Part of a small language model's weights.
Size: MLP 1280 tanh GELU, vocabulary 8192, 23.7M parameters.
Architecture: no biases in attention or MLP, untied embeddings.
Training: a variant of Adam for these matrices, 590M tokens, 12467 steps.
MLP neurons of a small language model. Each row is named by its layer, matrix (up: input weights) and neuron, and shows model dimensions 208-271. Each number is 50 + 12 x the weight over its row's rms, rounded and kept within 0 to 99.
A block is one neuron, or neurons of one layer that tend to fire together. Before each block is what it responds to, as a language model described it from the Wikipedia text at the highest values.

Mid-word name fragments
L5.up163:48 33 50 53 54 46 55 50 54 71 35 59 33 70 50 56 47 42 45 59 73 57 56 15 29 50 54 48 40 60 53 51 73 52 52 61 61 39 51 56 40 60 43 59 40 61 61 44 38 45 46 47 50 56 33 39 30 55 19 42 56 75 46 40
L5.up275:34 46 60 54 37 45 55 41 44 49 56 43 74 64 69 42 48 50 48 59 76 48 45 48 46 61 60 36 38 60 56 50 29 66 24 81 47 38 60 61 54 82 32 42 36 46 48 49 43 63 44 65 43 50 26 47 46 33 57 50 52 21 47 65
L5.up1227:29 56 42 79 39 49 60 11 30 51 37 52 59 62 57 60 43 39 68 40 72 49 59 53 45 31 59 51 37 42 78 33 29 19 21 33 48 47 60 33 46 52 51 48 67 48 61 37 46 82 50 56 41 42 54 54 54 55 39 52 68 39 62 61
L5.up1258:29 37 72 55 54 45 52 42 49 54 51 55 51 60 60 48 49 59 67 40 61 43 57 62 52 62 49 48 28 44 62 50 33 52 55 45 70 39 41 64 59 65 47 50 42 55 40 47 37 67 56 54 53 53 40 54 52 12 50 39 61 26 49 62

Clause-ending punctuation
L10.up144:53 28 56 63 60 43 33 60 44 50 58 41 67 70 37 68 57 56 64 46 58 63 50 31 62 29 49 57 62 57 52 35 37 37 67 39 58 51 52 58 48 40 51 42 37 36 44 44 49 21 65 67 56 47 72 56 46 53 53 58 55 55 46 47
L10.up464:62 52 59 41 52 66 27 41 60 61 37 59 53 54 34 53 60 49 42 26 69 69 53 47 57 58 34 55 63 53 86 66 41 65 43 46 36 33 46 50 42 52 79 66 38 41 48 57 38 55 62 52 39 36 33 73 54 35 45 44 62 47 56 67
L10.up506:62 34 38 40 40 46 33 54 46 47 50 59 46 57 54 53 72 45 33 54 63 57 58 30 41 69 29 56 21 49 52 23 42 39 58 59 45 41 45 68 38 35 60 45 55 38 36 40 51 36 68 65 35 48 45 64 45 48 43 55 67 51 47 58
L10.up693:55 42 56 50 38 52 55 52 58 57 29 57 49 40 32 48 65 53 36 44 63 59 61 44 31 44 52 61 29 51 60 58 54 52 63 51 38 33 58 33 59 48 29 27 40 61 72 36 50 50 53 62 42 46 45 63 28 53 55 63 51 68 52 67
L10.up846:34 34 55 60 39 96 19 49 48 89 40 63 31 60 37 50 50 45 58 58 44 47 60 42 56 17 38 47 36 69 46 61 53 50 40 47 52 36 52 50 50 46 54 46 66 50 74 42 60 39 60 72 20 44 35 50 46 48 49 48 69 52 56 79
L10.up880:40 31 52 50 54 61 38 61 41 48 50 58 55 62 42 61 39 48 45 45 53 56 48 53 47 53 47 50 54 72 54 71 49 55 37 37 50 39 62 47 50 42 57 33 40 57 69 42 41 55 59 55 36 43 35 70 40 21 62 50 66 74 48 46
L10.up943:49 38 66 54 34 79 41 34 53 37 44 60 47 37 26 32 59 47 46 57 61 64 51 50 62 61 34 51 23 68 67 43 44 37 49 40 33 54 31 36 60 62 51 40 49 54 57 35 42 62 57 73 54 47 39 51 45 47 65 47 51 61 54 60
L10.up1123:44 34 62 65 52 72 49 43 43 63 42 53 61 63 44 62 53 60 63 52 52 50 60 40 43 41 49 68 54 35 65 38 41 57 49 41 61 52 40 45 31 51 51 58 71 51 54 58 55 51 67 58 37 52 48 78 51 31 57 72 50 50 68 52

Mid-word verb pieces
L5.up81:62 37 60 65 54 54 48 47 46 61 51 46 63 66 40 59 55 64 30 35 47 48 45 70 25 51 46 35 60 49 54 41 54 25 25 43 54 43 43 45 54 47 44 44 22 42 50 47 50 49 72 43 57 44 59 50 55 50 33 43 58 58 68 46
L5.up347:44 62 59 54 43 55 72 61 44 68 59 61 45 93 34 53 64 54 55 26 58 63 45 42 41 57 64 53 57 60 68 31 41 39 32 44 51 53 48 52 43 47 67 46 50 37 76 45 46 54 56 45 54 40 54 77 60 64 51 52 41 45 44 36
L5.up376:61 35 68 54 34 68 38 45 42 59 58 60 65 52 62 46 33 54 75 33 67 50 56 63 39 67 53 61 54 52 47 40 43 20 41 26 67 40 78 36 28 35 50 69 44 55 40 53 57 51 73 50 50 40 61 64 46 29 38 37 57 39 38 56
L5.up1026:37 38 40 60 48 59 32 59 39 51 33 61 52 37 37 67 60 53 56 46 46 43 49 45 41 73 44 70 36 46 58 39 55 51 63 51 46 55 42 44 57 54 67 60 40 48 50 48 53 35 52 39 55 23 63 70 46 54 36 54 61 47 56 58

Foreign proper-name fragments
L3.up440:38 27 53 62 50 49 28 30 41 49 45 54 58 70 70 35 53 41 57 40 76 43 43 54 54 38 57 59 49 57 62 42 50 59 55 59 51 46 55 48 45 62 40 67 48 48 59 45 61 73 52 46 41 30 34 33 43 28 48 42 56 05 54 52
L3.up1147:40 61 52 52 53 43 37 42 36 51 43 54 48 51 71 44 50 25 52 42 68 50 45 70 59 44 59 48 23 55 65 62 70 49 32 47 45 35 72 52 41 57 51 53 44 62 58 49 50 81 46 46 45 47 58 52 31 47 26 62 48 44 32 57

Verb stems and endings
L10.up207:46 48 50 51 48 49 39 57 40 81 48 56 57 77 34 46 48 48 47 34 55 42 43 56 25 51 43 44 51 51 48 32 42 52 60 45 53 51 43 40 73 60 68 50 52 58 59 45 55 42 61 43 52 35 59 62 40 42 54 48 38 27 55 45
L10.up240:45 58 55 51 31 42 34 42 64 75 30 59 66 57 54 48 41 44 31 60 86 58 62 43 53 56 58 61 59 54 48 52 47 42 23 42 50 43 69 39 38 36 46 52 51 47 67 31 39 53 54 61 42 46 51 69 52 51 49 46 44 52 37 47
L10.up487:40 48 49 76 54 46 31 62 47 80 47 72 78 49 47 43 55 47 38 62 33 46 57 51 50 79 53 54 57 44 44 58 30 57 50 53 59 42 49 20 42 51 41 52 20 45 50 40 46 73 54 32 47 41 48 73 35 60 27 38 57 73 51 38
L10.up542:61 55 44 49 36 60 34 52 47 66 49 52 71 53 52 62 49 68 52 57 58 54 75 48 51 81 23 20 56 66 53 44 40 28 51 80 69 36 59 61 31 48 50 53 62 48 51 45 69 42 67 56 42 31 40 63 53 58 39 31 50 55 25 40
L10.up566:43 60 56 43 53 58 52 60 40 57 38 57 54 59 46 31 64 60 52 31 47 55 44 41 40 61 48 52 64 43 41 48 36 39 45 55 53 51 50 27 51 42 71 55 42 22 53 39 56 58 57 55 65 49 64 52 59 49 59 48 58 66 47 56
L10.up818:43 63 68 68 47 44 39 45 31 80 53 62 39 52 44 43 72 54 42 33 59 53 44 55 45 60 44 24 57 35 40 41 28 40 46 39 42 35 56 34 41 56 46 63 45 71 38 41 44 35 51 49 57 37 25 63 63 60 52 33 44 47 48 68
L10.up873:40 49 50 52 25 51 40 54 63 65 32 47 69 59 52 41 53 37 36 36 70 62 53 58 55 56 59 69 62 60 46 27 42 51 41 44 37 47 32 36 51 44 61 50 73 50 49 53 42 37 67 42 37 53 34 65 59 23 66 61 40 40 50 51
L10.up1124:47 27 60 33 45 51 46 52 44 56 28 44 56 54 61 50 66 70 37 28 61 67 42 60 38 64 56 18 44 39 46 51 49 51 60 51 42 36 42 47 51 44 50 42 58 61 71 34 39 43 62 47 54 64 51 84 61 45 58 46 49 68 53 39

Mid-word non-English name pieces
L10.up39:29 44 52 71 55 47 54 35 55 54 51 40 78 60 51 47 53 61 55 66 72 60 57 57 57 51 31 37 48 60 48 43 33 43 47 59 48 49 47 53 49 49 48 56 34 48 43 53 38 69 58 63 51 38 43 60 62 15 57 45 56 29 36 67
L10.up110:39 40 51 55 63 47 61 40 59 41 64 68 47 66 66 43 69 68 39 53 58 52 47 59 39 60 46 41 38 50 62 51 43 43 32 50 49 47 41 55 49 30 34 47 58 35 49 36 40 36 54 67 63 66 44 60 45 41 22 36 59 22 38 46
L10.up293:40 44 56 42 55 51 59 25 68 36 49 32 49 71 53 53 52 47 46 58 49 62 48 67 49 63 60 57 39 67 58 44 62 41 45 69 68 37 56 54 51 52 43 55 37 35 42 36 49 61 65 67 43 35 42 64 58 44 49 38 65 21 43 44
L10.up466:52 57 75 58 66 50 27 39 62 69 50 61 55 37 56 48 65 26 47 47 60 65 44 66 22 56 50 40 42 43 59 35 38 52 33 58 59 37 37 63 29 36 45 46 26 45 61 60 65 74 53 51 43 51 51 58 35 30 34 45 51 40 59 67
L10.up836:44 47 60 43 69 39 41 53 44 50 49 68 47 75 57 47 65 59 38 43 75 60 56 45 41 43 70 55 42 62 56 59 31 39 32 55 64 44 48 49 55 42 49 59 34 59 57 37 60 74 39 57 45 58 50 58 40 22 44 46 66 36 48 70
L10.up1216:39 53 58 53 55 42 61 42 30 51 56 38 55 48 41 32 57 48 50 68 67 65 55 43 39 37 42 47 66 76 50 51 62 51 38 53 49 42 48 50 40 60 57 45 51 39 36 42 57 82 45 60 54 37 48 45 35 58 55 46 40 40 60 20
L10.up1252:40 39 49 59 79 51 50 55 51 48 29 48 72 61 51 33 69 51 56 38 44 69 34 61 42 48 47 37 50 62 51 57 34 47 25 69 67 40 41 37 66 35 50 52 65 49 47 36 66 49 45 34 32 52 39 76 42 32 49 53 47 35 50 65
L10.up1273:46 57 57 58 53 51 54 33 43 54 35 54 61 50 35 41 63 45 65 49 52 32 53 23 63 46 40 40 43 54 62 60 32 48 30 57 57 46 53 53 60 44 47 69 43 45 32 53 61 60 44 55 30 55 65 57 37 33 58 55 84 32 50 80

Proper-name completion pieces
L5.up420:15 32 36 56 34 38 75 45 44 53 42 41 39 37 41 43 60 48 61 64 62 47 49 52 53 26 60 60 22 59 50 51 59 48 50 74 35 56 62 48 65 47 37 45 57 61 48 57 42 77 40 45 57 48 49 41 35 51 59 43 63 50 56 38
L5.up601:27 48 38 39 35 35 61 48 55 51 53 39 53 50 54 63 57 49 38 45 71 57 46 48 31 30 62 41 32 51 62 50 60 50 49 77 63 45 60 49 54 32 35 59 60 57 52 51 41 62 28 42 41 60 45 68 38 42 54 60 59 53 47 49
L5.up1033:57 52 40 59 47 40 52 58 43 78 49 53 52 55 36 53 36 35 62 57 64 55 58 24 42 53 67 35 36 40 65 34 48 35 45 44 63 30 43 67 61 35 41 59 55 54 48 48 53 57 43 44 40 61 53 63 44 45 43 46 81 56 54 47
L5.up1088:27 45 13 38 34 29 56 67 45 67 51 41 43 67 49 71 37 46 52 62 53 39 56 48 29 49 66 46 47 56 61 30 69 47 38 56 63 39 75 45 60 46 40 50 39 51 68 43 54 72 48 56 55 49 44 60 30 48 38 60 53 33 53 48

Mid-word proper-name pieces
L3.up709:30 50 54 35 42 56 40 53 36 76 29 57 68 34 35 54 64 41 31 46 44 53 59 29 64 49 37 29 33 63 52 43 43 45 55 51 36 51 53 62 31 45 43 48 69 37 62 33 52 35 51 42 36 60 48 56 36 47 44 48 62 58 61 38
L3.up970:42 49 51 39 63 44 65 53 50 76 39 71 38 51 54 52 72 36 45 38 55 53 55 45 51 56 62 43 35 58 64 40 48 47 24 50 38 41 61 40 55 42 51 47 61 45 51 43 62 51 39 53 58 49 41 52 32 49 40 65 68 53 57 47

Name and acronym pieces
L3.up1018:39 30 44 59 35 64 47 50 60 50 57 46 69 57 57 56 60 65 47 58 43 66 52 63 31 43 26 34 50 59 39 48 53 38 33 46 38 46 45 53 39 68 33 27 61 45 54 53 59 46 49 64 46 48 30 50 59 29 46 48 58 40 53 69
L3.up1113:36 51 43 58 50 56 34 50 53 52 48 47 71 53 61 60 73 51 50 58 41 59 61 42 40 31 39 36 51 65 45 49 55 37 40 66 44 40 52 59 48 66 37 24 65 49 49 48 55 47 34 64 44 45 44 47 49 44 44 33 64 44 46 76

Sentence and heading ends
L5.up381:49 30 49 67 32 58 33 42 53 48 45 59 41 60 48 57 50 53 59 37 56 57 69 58 56 53 58 35 26 67 57 35 35 53 37 49 48 42 64 42 59 42 39 56 39 51 46 55 44 59 45 68 47 50 50 66 50 30 38 34 55 71 50 56
L5.up524:66 57 33 53 59 66 43 47 46 60 65 60 54 54 47 61 52 48 32 50 57 58 68 51 44 54 64 45 38 60 44 48 28 47 40 50 28 62 72 37 48 47 57 32 49 56 45 57 33 48 51 42 45 43 46 46 40 38 64 44 56 44 48 39
L5.up801:37 32 60 92 63 48 44 20 50 47 41 49 39 62 63 55 66 63 34 48 50 50 54 57 68 54 50 47 34 54 50 57 43 49 39 54 28 51 34 49 64 50 40 48 40 44 49 49 40 42 47 59 48 34 42 39 44 56 46 28 43 62 48 51
L5.up902:35 24 32 60 30 58 29 58 65 43 70 57 51 42 65 61 43 66 65 46 82 57 61 70 48 44 52 60 53 53 49 50 43 46 43 47 43 47 48 40 47 43 42 63 64 44 55 53 67 66 48 45 40 35 38 63 44 52 49 43 29 48 59 52

Repeated proper-name endings
L10.up336:46 46 50 39 39 40 64 56 56 82 51 77 66 77 36 62 51 60 67 62 71 62 74 58 53 23 51 62 43 52 54 48 52 33 49 54 63 37 60 61 48 46 47 44 54 36 56 33 44 47 46 62 64 54 41 58 20 21 37 53 86 61 54 49
L10.up581:42 77 60 32 47 45 48 23 43 64 26 71 50 56 47 58 48 74 69 56 40 67 62 61 35 52 59 47 67 52 54 52 63 36 28 42 54 46 59 38 39 62 51 67 48 46 56 53 62 54 53 47 47 38 39 63 45 38 38 38 47 59 64 47
L10.up737:19 37 55 44 43 56 51 52 72 59 47 60 58 79 47 63 59 51 61 62 50 57 49 49 55 24 55 20 47 46 63 48 41 58 46 49 69 33 53 37 60 72 49 45 31 53 41 32 57 57 44 56 37 24 25 81 28 42 34 40 68 57 66 40
L10.up888:34 43 46 64 44 37 35 63 29 65 41 60 56 62 41 58 38 64 51 52 57 63 64 55 39 70 57 38 25 46 43 47 66 46 46 39 51 48 50 76 56 68 43 48 39 52 41 40 60 52 42 51 59 42 54 78 39 46 33 62 42 51 43 39
L10.up1007:57 25 26 46 36 32 47 54 58 79 33 65 49 67 25 54 47 62 50 49 53 50 58 48 58 57 45 63 43 51 61 76 51 61 35 87 36 32 72 48 59 43 49 45 44 54 59 56 49 62 41 39 50 41 62 77 42 61 66 40 54 70 48 71
L10.up1051:28 73 42 49 59 46 56 57 33 61 31 68 41 54 65 47 57 47 33 65 32 49 74 50 38 46 55 40 54 52 47 54 49 55 54 33 46 46 51 42 55 68 39 44 42 57 64 38 48 50 50 63 62 45 39 63 34 51 38 54 40 46 27 48
L10.up1067:23 55 50 47 39 46 40 56 57 77 46 55 51 51 49 60 43 73 60 48 58 42 56 73 61 30 55 54 45 61 44 35 55 48 40 43 41 55 55 63 47 54 41 43 49 60 43 21 51 60 43 41 46 52 43 72 33 31 47 60 53 51 70 45
L10.up1206:35 15 30 43 38 51 57 40 54 76 38 55 65 58 50 72 45 68 69 33 42 59 73 65 51 36 60 28 35 32 54 48 61 55 31 50 35 58 78 76 68 38 36 39 64 56 48 55 49 54 53 48 45 28 34 50 48 38 55 47 53 52 42 47